Weights of a small transformer language model: 15 layers, a variant of Muon for these matrices.
MLP neurons of a small language model. Each row is named by its layer, matrix (down: output weights) and neuron, and shows model dimensions 0-127. Each number is 50 + 15 x the weight over its row's rms, rounded and kept within 0 to 99. A neuron's up and down rows have the sign that makes its largest values positive.
A block is one neuron, or neurons of one layer that tend to fire together. Before each block is what it responds to, as a language model described it from the Wikipedia text at the highest values.

Description: Modals and adjective suffixes. Two groups: auxiliary or modal verbs after a subject or relative "that" (can, would, had), and word-final suffix pieces such as -ical, -olog, -ific, -ern.
L3.down28:44 44 28 75 49 43 31 69 70 45 42 54 33 74 49 58 69 56 51 63 67 50 43 58 41 47 39 43 69 41 32 52 33 34 69 41 87 36 51 41 50 47 53 40 58 51 39 64 26 67 36 41 37 48 35 51 80 63 45 42 52 55 48 54 58 59 46 36 53 61 21 64 46 60 57 60 62 11 34 30 48 57 66 40 59 41 39 83 46 51 45 28 53 42 59 36 34 76 58 41 28 75 63 21 85 27 41 55 51 64 49 69 64 27 48 60 65 45 39 57 55 65 61 65 56 45 87 30
L3.down126:48 43 43 54 49 51 55 82 50 52 50 45 38 60 56 74 67 37 40 45 43 57 29 78 29 59 61 66 59 65 38 73 53 59 73 68 46 43 75 70 35 32 69 61 60 48 31 56 48 50 68 53 47 56 35 48 40 54 40 25 51 66 42 59 45 40 61 39 66 26 66 75 44 58 36 43 66 86 70 66 42 23 49 52 71 45 72 75 40 48 68 66 49 25 35 43 45 77 71 70 44 66 42 42 35 32 54 51 42 83 31 29 51 45 44 58 63 69 48 23 58 28 58 48 47 43 52 41
L3.down297:26 28 37 29 09 59 60 56 51 61 48 52 39 51 65 66 67 54 43 66 65 70 70 45 50 36 20 23 59 71 52 04 37 68 58 64 58 62 38 58 58 53 48 47 55 64 50 56 40 19 69 56 50 59 69 52 58 46 68 41 30 54 56 84 39 62 58 64 78 50 43 62 47 52 63 65 48 37 72 47 60 44 69 50 79 49 31 54 65 47 46 44 57 43 35 66 55 49 19 37 42 59 59 53 28 32 61 74 42 34 50 60 45 23 69 41 69 58 47 71 62 39 35 61 42 49 29 35
L3.down490:40 58 23 76 36 49 42 60 64 24 50 47 47 63 49 65 44 48 33 48 59 72 59 68 54 63 52 64 55 43 58 30 47 44 69 34 59 63 45 46 61 24 33 55 42 32 45 40 58 27 63 38 71 47 43 63 52 40 40 59 53 15 15 53 35 63 71 75 51 31 45 49 43 36 36 34 56 64 48 40 30 44 48 51 66 44 35 61 56 51 63 57 58 62 51 35 49 55 47 49 84 59 41 57 20 41 48 49 29 43 48 60 51 55 30 15 65 31 35 42 57 42 55 77 38 76 44 30
L3.down652:28 98 46 62 45 49 65 42 40 60 48 52 61 61 41 58 70 53 54 37 20 39 58 60 52 25 23 57 54 73 71 72 49 45 71 47 70 90 32 46 56 72 65 38 37 56 29 51 21 60 55 54 43 51 56 36 57 58 30 48 54 53 30 38 35 41 37 50 53 64 65 65 44 46 42 24 40 55 65 43 50 38 91 48 52 64 24 74 45 56 76 48 39 52 33 36 22 68 51 45 34 22 77 56 40 62 45 42 49 54 39 47 57 67 61 61 51 31 35 30 35 56 44 63 40 44 34 65
L3.down734:48 31 83 60 68 48 67 37 53 28 35 47 60 55 62 75 48 46 50 64 37 50 46 62 73 49 73 73 72 41 51 57 49 29 68 65 56 69 34 64 52 49 30 41 67 55 25 46 68 36 40 22 68 29 68 44 54 58 65 62 36 63 53 67 42 28 64 60 65 43 60 65 23 12 53 55 41 39 52 56 39 66 48 39 46 20 35 41 62 65 63 79 45 51 61 36 14 77 51 53 63 37 07 10 50 65 61 38 24 36 74 60 40 49 22 56 59 79 51 60 79 67 51 63 23 58 97 55
L3.down752:50 46 52 48 40 54 50 27 72 51 74 32 51 52 41 72 40 13 38 58 72 42 72 43 46 64 44 61 46 54 71 20 37 29 74 27 49 45 82 38 37 38 67 40 82 57 27 43 19 51 66 51 43 28 77 34 47 36 45 37 61 33 52 68 49 58 49 51 66 40 58 75 47 46 45 18 52 76 65 39 54 43 72 25 43 44 29 68 68 47 58 29 51 58 25 48 79 78 37 48 48 47 43 54 41 27 51 33 20 56 62 49 15 50 15 63 55 39 55 75 44 60 58 46 48 55 40 21
L3.down950:33 61 46 56 69 64 35 76 46 66 39 38 21 35 43 60 35 45 46 51 58 75 61 62 64 77 52 70 51 41 60 24 41 62 36 59 10 58 46 71 56 60 40 79 35 48 58 18 93 45 52 58 79 34 35 68 68 47 29 64 57 60 50 51 38 60 48 38 95 37 61 51 34 54 42 54 59 54 61 35 50 47 38 40 60 46 58 38 39 32 48 58 54 83 49 51 46 16 60 53 51 51 37 43 39 67 56 55 73 46 42 52 37 36 30 50 44 47 58 42 53 57 62 42 23 48 41 25

Description: Word and sentence endings. Fires on periods closing list items, citations or sentences (SoundCloud., London.), and on mid-word pieces that finish split words (nearly, least, greatest, submerged).
L10.down985:47 68 55 61 38 46 56 35 45 40 70 22 39 46 68 43 47 57 44 72 48 48 20 67 70 42 21 68 38 55 75 15 56 35 66 54 64 51 35 55 58 47 60 51 25 32 59 55 42 62 40 74 47 59 31 80 29 53 57 33 43 30 27 50 59 34 33 38 42 57 65 54 46 56 83 36 60 44 38 68 56 28 53 52 33 70 36 35 17 36 40 50 43 47 51 78 31 53 43 80 52 40 43 42 46 38 59 55 45 64 52 44 68 52 42 36 88 68 60 51 33 55 58 59 37 38 56 32

Description: Mid-word fragment of common words. Word-start or mid-word fragments of common words split into pieces, strongest on "irect" in director/directed in film credits, also w(ide), act(ed), overn(ment), co(-operation).
L4.down258:59 78 25 53 68 49 54 44 48 38 34 56 38 57 47 25 41 37 39 41 58 33 69 60 58 59 27 63 62 41 37 65 45 38 33 48 64 46 57 38 44 22 49 53 84 41 53 65 72 59 34 68 52 48 72 61 22 52 71 45 47 81 48 58 36 44 47 50 59 60 51 52 69 32 52 61 43 70 18 59 63 40 51 43 46 65 53 44 39 82 38 65 48 31 54 37 49 51 55 60 53 40 52 55 23 48 45 76 71 58 68 71 78 42 14 36 50 72 83 42 18 60 61 41 56 49 70 39
L4.down303:43 69 46 41 34 50 10 65 61 56 55 55 34 88 55 63 25 52 59 40 54 47 40 72 72 43 55 06 53 45 20 71 46 42 30 70 20 22 52 50 57 33 32 40 36 27 52 55 50 38 41 33 48 41 46 56 33 73 59 59 61 40 48 72 63 59 93 56 35 49 58 45 45 35 36 50 30 30 56 35 45 38 13 54 27 22 61 49 53 62 62 69 47 47 30 40 71 43 68 14 71 48 36 82 86 68 52 42 53 55 43 62 50 73 69 59 64 68 40 47 61 69 45 34 63 29 56 73
L4.down513:55 56 46 39 35 74 77 99 57 64 43 58 72 56 43 30 78 63 45 54 43 53 36 28 46 53 53 64 74 48 25 40 33 65 52 52 52 51 98 43 62 60 41 45 56 38 46 54 58 51 40 44 47 45 66 65 40 68 56 42 78 54 39 37 28 67 49 62 43 36 50 55 54 44 87 48 43 59 46 63 67 52 60 68 62 52 64 57 28 70 61 39 61 74 70 40 48 67 51 69 45 37 44 29 65 29 68 63 23 62 28 59 59 33 58 50 38 71 65 68 32 73 60 63 50 95 26 22
L4.down750:54 57 27 49 42 55 26 63 24 82 37 51 40 66 61 26 62 66 58 61 31 70 67 52 50 70 46 48 57 42 43 58 30 81 56 21 37 58 68 62 61 44 49 51 59 17 32 56 33 57 46 53 43 47 38 48 41 53 54 44 69 37 41 75 55 33 62 51 63 46 46 41 39 48 40 34 62 46 24 50 72 45 40 65 64 32 73 60 76 64 53 61 55 44 59 49 48 78 56 83 39 64 20 39 36 49 59 22 17 71 43 17 60 45 46 45 66 78 74 60 42 73 52 44 49 71 59 62
L4.down777:44 20 56 63 28 45 52 62 43 74 55 39 44 56 26 17 33 88 56 53 18 50 54 41 53 30 48 33 31 44 36 75 66 43 62 32 53 37 38 59 35 24 39 39 39 51 45 53 61 47 53 52 30 23 51 45 57 50 53 46 73 45 54 74 67 44 34 22 36 64 44 43 64 35 62 38 46 66 31 49 62 34 65 39 22 45 61 54 42 52 43 62 67 41 53 49 25 70 31 43 64 47 39 68 32 37 57 58 46 51 60 49 59 44 14 45 31 47 69 72 69 34 46 52 67 64 64 53
L4.down912:47 65 55 60 55 35 77 60 53 53 46 58 41 61 52 59 63 45 22 58 76 23 79 42 52 58 36 68 34 24 62 52 43 38 57 70 54 48 71 49 68 41 21 36 80 61 58 42 85 22 61 40 56 54 57 43 55 91 73 33 56 44 26 47 32 28 38 31 35 60 33 51 27 28 53 38 39 33 59 57 37 56 70 45 37 63 20 42 45 53 58 52 26 55 51 46 26 40 59 67 66 46 41 50 42 44 56 63 47 62 75 44 57 22 51 58 23 56 42 48 71 47 46 44 33 51 66 50
L4.down939:61 53 41 71 51 35 22 49 56 68 27 58 58 58 50 50 48 37 90 50 37 35 30 50 67 57 38 59 65 41 54 68 39 51 56 59 69 61 46 63 48 31 22 48 72 48 45 63 59 51 74 45 29 69 73 54 36 52 41 31 36 32 63 49 59 40 38 71 57 81 48 47 59 63 46 37 56 43 56 55 36 34 32 49 61 62 33 46 49 48 52 52 38 51 32 51 45 48 65 71 70 59 89 49 99 40 48 58 49 41 34 43 46 51 24 34 56 54 49 45 51 02 54 62 27 44 78 53
L4.down963:54 50 58 42 55 71 84 33 51 54 64 47 49 50 50 63 92 46 22 47 43 29 72 51 42 82 53 46 31 46 59 36 74 40 74 31 65 27 66 54 64 49 47 54 50 27 53 51 61 41 11 49 34 35 66 33 47 49 28 37 41 44 49 24 49 41 55 52 64 13 33 43 46 20 40 55 78 52 54 28 71 49 48 46 42 35 37 50 51 44 43 73 46 44 38 51 47 49 46 59 47 35 13 42 10 37 54 52 43 42 24 58 49 59 61 63 80 49 67 43 44 39 49 47 57 69 60 54

Description: Auxiliary and modal verbs. Auxiliaries and modals right after a subject noun or pronoun, such as can, would, is, was, plus "but" and word-piece fragments like c-ould, th-ough, c-ount.
L4.down156:33 39 69 43 40 36 43 34 48 59 70 38 46 81 60 38 22 55 79 36 62 46 59 60 37 48 43 75 40 71 61 55 41 59 68 69 58 59 60 62 19 48 35 50 53 58 92 60 76 50 52 60 74 63 51 46 45 35 62 61 28 37 44 50 56 60 78 39 62 58 49 44 31 50 39 51 70 67 86 51 66 56 29 73 49 31 51 68 65 57 33 41 44 71 53 54 90 54 75 59 60 37 44 45 42 33 41 55 40 53 47 54 29 26 56 57 12 43 41 41 69 62 54 84 49 38 55 57
L4.down207:42 41 42 55 53 22 00 58 47 45 73 35 61 67 33 54 50 44 21 40 56 53 78 70 39 49 59 21 75 58 54 34 54 60 48 61 41 69 53 35 54 45 65 52 61 67 69 35 74 64 37 63 52 77 56 77 29 36 81 48 82 31 56 36 77 68 43 60 39 53 41 61 55 31 68 70 63 31 49 47 50 51 53 55 64 58 41 49 56 74 50 41 23 77 42 00 81 50 33 50 42 45 63 49 70 64 35 50 55 51 75 72 27 48 29 42 51 56 48 46 37 42 47 56 60 38 70 43
L4.down219:58 47 68 35 53 47 36 39 59 46 54 40 61 59 45 45 38 65 47 48 32 59 72 67 57 64 75 63 76 60 51 72 52 42 48 49 55 80 31 61 41 50 30 48 79 43 24 50 79 36 50 27 24 31 39 56 56 30 36 52 35 50 30 76 37 64 54 71 60 57 49 61 27 52 48 53 60 53 56 60 30 58 74 47 47 53 41 55 39 57 42 23 47 48 44 57 68 53 57 80 27 39 48 62 28 29 64 44 60 52 67 59 21 53 57 28 55 78 44 48 81 61 43 47 52 50 68 32
L4.down444:56 54 18 41 51 35 58 45 42 70 36 45 49 65 67 50 70 64 42 47 42 76 36 35 57 52 53 37 67 35 36 70 44 75 61 31 24 61 52 56 52 51 67 38 46 55 45 55 33 45 65 45 42 67 65 29 51 39 45 71 36 78 59 43 27 69 54 43 50 39 42 56 49 22 65 28 86 43 50 44 74 30 23 65 52 30 41 65 58 39 52 77 55 49 70 76 46 61 38 67 63 80 33 21 47 63 27 21 54 64 72 63 47 39 33 70 58 75 75 58 48 59 64 38 44 70 14 33
L4.down538:32 74 13 34 65 46 60 77 29 62 27 46 53 59 58 99 38 51 23 48 73 65 54 58 44 78 40 47 46 64 65 63 25 61 51 39 42 31 56 46 38 51 29 66 50 53 38 26 67 60 71 66 68 53 39 50 51 11 59 47 59 48 39 44 35 51 45 32 46 53 70 62 33 38 22 54 55 68 47 22 40 65 52 38 67 52 41 62 32 23 64 55 55 64 61 56 27 23 47 40 52 51 83 22 60 52 48 60 26 58 70 54 40 60 58 48 66 46 43 55 51 57 39 54 48 63 49 18
L4.down632:54 76 49 58 73 54 39 47 43 63 51 40 54 53 43 52 24 77 57 51 87 36 50 72 54 73 47 58 28 42 44 45 71 32 32 56 63 32 66 55 30 62 26 45 40 37 41 48 46 54 72 31 69 26 71 25 53 45 21 60 46 63 47 47 30 61 52 55 46 42 56 37 54 84 36 49 61 45 58 66 63 56 64 69 58 61 26 60 38 60 77 39 49 53 59 51 34 19 50 45 50 38 45 52 09 43 45 63 94 52 27 49 55 53 44 62 26 56 65 62 42 34 64 53 75 41 24 33
L4.down733:35 55 45 51 55 22 76 50 51 62 39 54 54 50 34 57 56 45 39 52 56 54 48 43 40 38 43 35 27 63 62 32 56 19 63 40 38 65 40 71 50 52 43 57 55 47 29 33 38 59 45 45 34 53 54 56 53 45 46 51 34 69 45 31 43 45 50 49 57 82 47 55 66 52 27 78 68 51 73 51 47 34 61 21 72 56 54 43 33 40 78 44 28 43 57 79 16 55 58 71 50 56 52 63 42 45 61 35 31 57 40 43 72 30 66 57 49 50 42 87 68 61 45 72 65 76 56 64
L4.down861:58 44 30 35 44 67 57 60 25 34 31 71 39 48 42 33 45 16 50 49 65 59 41 46 46 69 61 58 50 47 43 37 40 66 51 57 38 78 54 53 86 44 31 55 37 52 45 46 40 66 73 20 75 56 50 46 53 43 58 19 38 50 50 29 27 40 50 34 43 28 72 38 38 43 37 05 49 68 53 36 63 41 49 60 48 48 56 68 59 29 67 62 52 63 20 48 36 62 73 53 41 60 66 39 44 46 48 85 58 50 58 24 44 49 48 55 31 46 22 49 75 74 59 48 42 47 76 33

Description: Mid-number digits. Digit tokens inside multi-digit numbers in data-heavy text such as infobox fields, tables, coordinates and scores, e.g. 6'6', 0.'8'06, 2,'5'15.
L3.down47:56 42 44 46 40 18 56 81 55 50 41 47 59 35 10 60 30 52 38 14 63 77 20 49 72 56 54 47 50 50 97 47 67 46 39 51 33 48 50 36 61 59 55 47 52 38 64 60 62 39 49 65 50 56 33 58 44 43 44 43 84 69 45 31 60 52 31 56 63 61 65 54 47 33 57 48 23 52 60 31 25 34 47 60 34 28 44 67 43 52 47 45 66 46 53 25 60 74 65 43 47 56 58 59 60 67 72 47 47 47 71 37 67 47 79 61 28 46 49 43 31 08 34 63 88 52 34 38
L3.down196:47 57 50 25 43 53 48 68 55 53 73 56 48 67 68 77 63 25 60 47 38 47 55 43 44 54 56 37 20 31 64 33 49 43 69 41 29 45 49 24 59 57 55 47 70 62 69 67 40 29 43 34 46 49 25 62 45 18 42 43 49 59 24 61 52 51 61 65 63 51 45 57 34 52 51 69 64 55 22 55 52 43 44 34 38 73 38 34 35 58 52 48 32 57 48 41 56 48 34 67 43 39 44 58 64 83 53 39 55 43 26 56 46 49 65 37 93 40 37 73 84 44 21 44 86 36 70 44
L3.down449:48 47 55 41 63 31 90 52 66 41 12 58 16 35 17 82 62 23 59 54 49 57 62 66 36 39 45 69 38 61 36 56 40 35 50 42 30 38 60 34 38 34 47 52 58 78 40 51 40 46 52 58 22 55 37 74 77 48 64 41 52 54 40 27 75 44 42 37 43 37 37 45 51 49 42 65 55 67 52 39 38 50 66 55 36 35 45 46 49 45 52 67 58 71 47 25 76 25 44 57 61 52 64 68 58 26 49 40 42 66 27 46 16 41 66 66 60 45 56 69 25 24 55 43 69 55 18 21
L3.down499:36 56 24 46 33 57 64 63 60 33 09 38 50 47 45 39 45 50 63 49 65 36 38 68 62 54 40 45 49 75 53 68 49 65 38 30 49 50 39 54 45 70 59 42 53 52 41 45 27 43 29 51 74 45 55 42 32 39 65 59 39 66 60 50 60 49 63 15 44 41 41 35 31 30 36 47 67 60 51 34 50 32 56 52 53 62 49 61 55 38 69 39 35 60 47 15 48 59 33 39 71 51 56 31 49 35 97 58 58 52 74 47 45 30 50 31 28 55 42 25 48 43 59 42 08 61 56 10
L3.down735:45 48 24 27 59 54 62 51 65 27 45 44 49 33 26 68 68 64 63 64 39 50 39 40 50 54 60 48 46 49 59 13 57 69 51 66 43 53 29 33 52 36 73 70 60 20 48 30 54 71 36 51 58 58 46 53 45 31 59 70 61 28 68 41 66 50 16 40 63 88 52 68 51 40 47 50 54 65 29 48 57 38 54 41 64 75 56 24 38 64 68 48 47 73 38 53 37 35 34 49 24 64 54 41 45 78 54 36 51 41 44 51 35 34 80 60 54 64 76 66 72 46 61 53 58 30 58 41
L3.down868:37 64 35 79 55 59 90 71 63 61 31 47 67 48 36 64 55 41 44 45 51 41 77 82 60 56 16 47 57 52 35 53 67 44 35 62 59 37 45 52 66 40 28 42 29 53 40 49 52 46 20 61 44 39 51 56 57 38 39 43 80 71 50 28 50 46 20 43 68 49 47 68 42 60 62 64 67 64 57 19 43 56 50 43 21 66 00 63 69 54 44 73 35 76 45 39 33 37 44 41 53 73 28 54 78 47 34 59 41 36 60 64 37 50 51 71 49 50 52 41 43 58 55 41 44 30 47 42
L3.down966:81 64 48 38 78 24 55 19 50 50 56 61 55 21 52 48 31 42 66 51 35 46 40 56 30 52 38 30 30 81 59 61 59 66 63 53 64 56 36 26 47 32 45 56 42 54 48 40 57 39 49 55 27 68 70 38 49 63 44 34 60 43 54 41 39 48 62 49 42 43 56 49 56 48 83 81 54 52 53 13 50 62 35 65 60 40 58 41 57 40 37 49 50 61 85 36 37 33 40 53 47 67 64 65 70 72 52 67 39 28 46 19 36 48 46 41 53 52 41 30 44 13 56 55 49 24 57 82
L3.down1019:64 26 49 23 29 21 72 55 38 46 32 48 55 63 50 52 81 18 50 58 27 37 64 77 55 37 36 57 55 20 51 52 36 35 51 51 42 20 19 43 53 49 36 36 58 45 52 41 35 39 71 32 46 63 34 65 43 22 65 57 69 71 45 31 57 36 58 54 41 58 67 58 61 41 51 43 50 54 48 29 57 38 50 35 55 39 36 45 27 59 45 53 56 52 55 28 37 60 63 29 55 47 35 51 55 60 47 58 45 68 55 27 57 33 48 42 51 50 57 59 34 49 68 71 42 41 72 44

Description: Split-word opening fragments. First subword piece of a word split into tokens, strongest for co in coach/coordinator in sports text; also le(ague), man(ufacturing), Le(jaren).
L3.down138:45 58 58 54 68 23 80 63 65 62 57 38 31 33 37 54 60 58 52 56 62 68 76 56 61 63 63 46 46 57 52 36 81 42 43 63 46 70 68 44 66 47 37 77 55 68 59 71 31 72 30 39 59 82 52 66 44 69 87 54 82 37 54 45 54 48 51 67 47 55 67 42 32 21 19 52 45 07 34 51 40 54 36 52 57 18 33 76 52 66 54 78 49 83 48 39 51 67 27 54 46 62 45 59 20 33 42 53 35 52 56 32 69 47 57 36 34 67 62 80 58 61 44 51 58 58 62 38
L3.down189:54 54 40 34 59 53 65 76 54 34 65 57 59 43 63 42 47 42 48 49 74 24 40 12 37 30 67 35 59 10 37 58 55 45 30 65 38 66 99 23 82 35 55 51 51 52 38 42 65 55 51 66 49 51 46 68 60 62 59 69 54 23 69 29 47 45 43 55 58 35 63 62 62 64 24 53 40 48 64 81 57 44 48 51 49 42 37 52 40 47 36 81 58 58 37 44 64 61 22 51 23 48 39 49 82 44 57 68 30 52 58 37 48 44 79 46 51 57 39 36 80 59 28 54 62 69 42 65
L3.down274:51 59 34 42 57 78 55 34 83 25 30 24 62 32 34 56 36 20 11 52 51 65 54 20 64 51 51 55 71 56 49 53 72 41 43 50 16 30 54 43 36 44 36 49 44 61 48 26 44 55 40 34 45 22 43 56 61 75 74 48 43 48 57 34 38 39 54 72 28 24 45 33 64 44 56 58 52 43 64 43 46 29 63 44 35 40 34 49 36 41 49 72 54 83 43 50 31 80 57 52 47 78 71 87 79 25 62 43 37 51 41 42 43 59 29 63 46 67 65 54 51 29 40 72 54 45 54 75
L3.down548:30 64 24 31 55 35 63 51 59 41 51 42 71 52 60 29 24 72 27 58 50 53 48 55 38 36 39 51 53 48 31 41 53 26 42 41 50 63 83 33 32 48 29 55 45 62 54 71 22 51 63 45 52 52 53 55 63 46 65 76 46 30 38 38 65 69 95 43 50 56 47 48 53 47 70 43 79 42 52 39 70 48 48 50 43 71 29 68 69 33 60 44 20 69 44 38 55 56 42 60 51 43 49 65 47 34 39 41 28 78 82 50 48 45 38 76 46 35 66 65 40 38 75 43 50 61 31 53
L3.down765:49 61 48 50 68 35 80 40 78 57 95 29 70 59 27 40 48 53 63 38 71 54 47 77 62 54 67 66 39 50 49 40 25 35 63 81 37 65 56 50 52 72 38 64 65 50 54 62 53 60 51 62 83 50 62 42 60 49 39 60 38 54 38 61 33 40 41 82 47 55 69 55 42 52 46 48 42 34 36 40 60 46 64 44 50 32 35 60 62 49 56 66 47 84 66 89 52 51 50 28 60 37 34 17 75 43 39 43 54 55 35 44 54 47 42 47 51 30 31 66 32 51 60 56 48 57 21 71
L3.down847:40 78 53 64 39 49 55 63 50 52 53 44 49 42 46 43 69 38 32 48 61 82 84 65 43 35 50 53 64 41 54 42 60 32 37 93 56 58 65 29 44 56 57 59 54 77 21 54 66 63 55 31 57 75 58 64 20 34 76 74 57 58 65 71 45 34 47 60 62 45 86 53 27 50 45 28 46 14 54 31 26 36 27 73 37 42 55 71 57 38 49 52 39 64 38 28 44 51 24 33 38 81 66 15 48 69 26 52 66 58 55 38 44 49 33 33 28 29 70 83 64 35 63 32 33 58 46 40
L3.down888:41 71 74 22 56 44 28 18 49 68 67 32 45 51 78 32 51 33 68 43 60 52 35 38 65 38 60 60 32 34 63 19 80 27 51 43 31 40 51 66 63 44 54 61 66 60 34 40 45 41 51 47 65 70 52 73 75 69 46 66 75 43 63 70 56 30 49 46 46 38 53 57 54 25 51 38 47 53 47 53 59 57 55 46 50 53 55 47 49 48 51 53 51 53 49 23 55 48 37 30 76 39 78 58 69 39 44 12 47 50 72 51 43 58 42 34 53 58 77 65 55 35 49 28 63 60 77 53
L3.down971:50 46 51 62 36 47 50 27 59 35 40 35 67 53 57 39 52 42 47 46 61 43 69 40 55 35 36 62 30 69 60 41 32 40 38 47 45 45 61 60 49 44 44 41 46 53 77 49 18 43 53 39 58 51 47 66 29 90 54 30 38 90 45 40 22 60 34 35 38 57 62 41 52 35 71 55 22 48 53 26 48 24 45 65 24 52 41 66 57 39 41 28 41 39 21 43 41 80 45 28 48 60 48 63 50 71 63 52 49 52 26 38 46 34 65 75 58 56 67 60 16 57 62 45 38 68 36 40

Description: Mid-word fragments and modals. Interior word-piece fragments, mostly "ic" or "ur" (Connect-ic-ut, accompl-ic-es, inaug-ur-ated), plus modals "can"/"could" before "be".
L10.down924:39 36 30 51 73 70 24 53 74 67 28 64 33 31 25 66 19 42 65 10 30 60 65 49 65 43 56 55 79 24 53 37 33 33 42 46 51 28 57 71 52 46 71 48 72 76 58 27 75 44 67 43 63 59 68 61 72 23 80 65 21 52 52 34 60 76 46 35 57 54 51 29 26 54 23 50 51 62 49 47 56 49 39 62 51 47 50 53 57 59 69 34 52 88 51 66 79 60 49 60 48 55 43 50 70 64 48 22 28 45 46 59 62 56 53 78 56 53 60 26 51 74 66 55 66 53 29 49

Description: Letter w token. The letter w/W as a standalone word-piece, mostly mid-word or word-initial before a split rest, as in Oden-w-ald, Net-w-ork, song-w-riter, or W-hen.
L10.down258:48 32 48 53 43 45 37 54 40 37 61 66 53 53 76 77 41 21 53 47 53 66 49 48 16 76 53 49 61 67 52 66 55 58 37 54 37 41 73 61 54 57 24 76 53 15 79 57 37 39 28 47 54 32 41 52 30 42 55 27 72 48 55 47 22 51 39 41 30 83 67 33 47 32 52 38 70 50 50 47 42 34 39 57 52 32 53 46 70 63 57 67 39 39 38 42 50 31 48 49 85 46 80 50 56 37 65 49 43 61 55 57 55 44 36 36 51 68 68 59 69 44 64 39 37 35 53 77

Description: Periods in abbreviations. Mostly periods after single capital letters or short abbreviations (F.C., A.S., U.S., NBA.com, H. Locke), plus sentence-ending periods, closing quotes, and heading markers.
L4.down75:66 33 37 64 58 32 57 64 39 55 50 57 44 43 38 54 65 48 63 64 64 42 48 76 55 27 44 44 31 41 48 46 26 66 49 58 65 59 72 39 82 46 69 30 51 65 63 13 42 54 60 62 36 74 38 47 68 64 60 52 58 64 63 46 99 41 72 45 60 46 73 62 40 45 84 99 71 49 61 48 42 52 47 53 44 76 34 41 54 45 63 57 67 54 62 37 31 66 54 59 61 62 45 43 54 35 58 73 57 45 61 30 50 33 49 69 55 45 60 65 54 77 37 03 40 12 44 59
L4.down158:50 66 38 48 48 35 58 09 51 59 46 67 35 61 50 46 42 42 29 33 52 67 35 59 53 56 32 55 36 54 42 22 35 57 52 48 53 67 60 82 47 23 44 44 37 41 36 60 38 32 51 47 52 31 60 23 55 45 58 57 60 58 59 55 57 38 72 65 56 58 46 58 48 37 20 35 78 66 74 42 23 35 48 78 42 74 40 59 73 71 65 47 50 50 23 68 41 64 24 39 50 47 40 21 74 43 57 85 28 47 49 57 37 57 56 67 55 25 48 31 39 53 38 51 48 51 53 64
L4.down185:50 57 69 37 75 31 55 58 26 72 36 31 53 36 55 49 51 58 43 58 36 79 32 45 36 72 35 41 49 77 33 63 59 37 51 47 57 26 52 38 20 33 46 13 43 65 19 40 56 68 68 48 45 46 71 64 59 45 54 80 72 44 36 57 40 60 48 51 43 40 65 69 54 44 61 52 82 52 32 59 21 33 65 57 71 46 64 34 46 69 76 51 59 68 72 73 69 38 28 37 49 75 45 41 53 41 26 44 67 48 53 68 50 52 54 50 67 45 43 59 12 57 36 66 48 39 44 53
L4.down197:28 80 35 45 52 68 62 45 27 39 50 32 38 18 41 45 45 62 43 61 53 41 59 20 52 47 70 67 59 47 59 33 49 47 59 48 26 39 66 43 21 70 68 55 75 48 76 53 45 31 64 48 62 52 60 37 70 49 63 49 61 44 65 35 35 29 76 37 47 48 33 63 46 55 31 64 48 60 62 68 57 45 57 46 49 48 46 64 22 49 45 39 41 44 30 67 75 60 57 57 23 34 54 66 30 48 62 61 66 36 44 41 68 43 29 83 44 41 47 63 51 45 56 47 50 61 78 46
L4.down276:53 67 98 51 68 56 38 67 54 30 49 53 44 63 35 47 29 40 54 52 56 36 50 45 46 47 28 45 27 49 36 46 58 56 51 67 51 26 70 38 42 46 29 31 65 41 62 53 30 66 36 33 63 52 68 44 23 76 55 74 76 29 44 50 45 60 76 43 42 27 29 73 50 54 72 56 59 51 50 53 36 49 50 43 29 50 52 64 29 44 29 50 68 61 81 82 55 39 54 20 63 35 22 30 45 48 37 56 35 51 50 54 27 56 51 74 42 46 49 44 48 52 42 55 12 63 64 40
L4.down347:48 63 65 65 43 23 72 35 53 76 52 49 74 31 47 46 51 58 58 55 38 66 33 28 61 78 49 45 39 29 52 37 65 67 39 30 41 27 45 44 60 70 40 47 71 46 46 51 43 70 80 44 42 49 52 75 51 70 43 32 60 76 57 43 45 37 28 70 40 28 55 40 60 35 54 39 58 55 60 37 42 60 40 88 26 57 58 47 60 55 74 46 44 56 40 34 48 62 50 43 66 51 50 90 70 40 52 56 62 57 59 53 61 74 42 70 64 41 44 32 34 31 51 63 35 26 51 26
L4.down649:60 77 57 26 39 57 62 25 68 52 58 73 14 39 39 58 42 60 28 66 37 39 66 43 54 59 33 31 35 53 47 22 53 40 58 38 44 31 65 27 47 41 49 45 49 37 27 43 37 37 65 38 57 41 68 69 41 59 57 31 34 44 66 35 68 59 44 59 72 52 90 44 58 55 66 45 30 66 51 58 56 67 74 82 60 70 50 52 67 66 60 62 56 47 51 58 50 42 38 39 47 59 37 48 65 53 58 86 41 19 66 34 54 75 48 48 57 48 76 65 50 40 20 54 45 31 71 42
L4.down689:50 64 34 61 53 53 45 40 37 44 56 49 91 66 40 41 46 57 15 61 47 09 64 42 69 27 43 44 34 39 37 58 45 71 37 29 51 41 34 32 84 66 63 23 35 60 64 62 40 32 56 64 50 29 46 50 48 41 67 56 27 36 45 49 62 38 05 40 43 63 59 48 41 61 65 51 65 42 29 50 29 41 47 52 33 71 57 42 49 53 41 48 61 52 38 48 81 51 41 44 61 59 44 59 61 55 56 61 46 44 60 17 32 54 52 31 49 46 76 56 40 51 35 44 58 38 54 84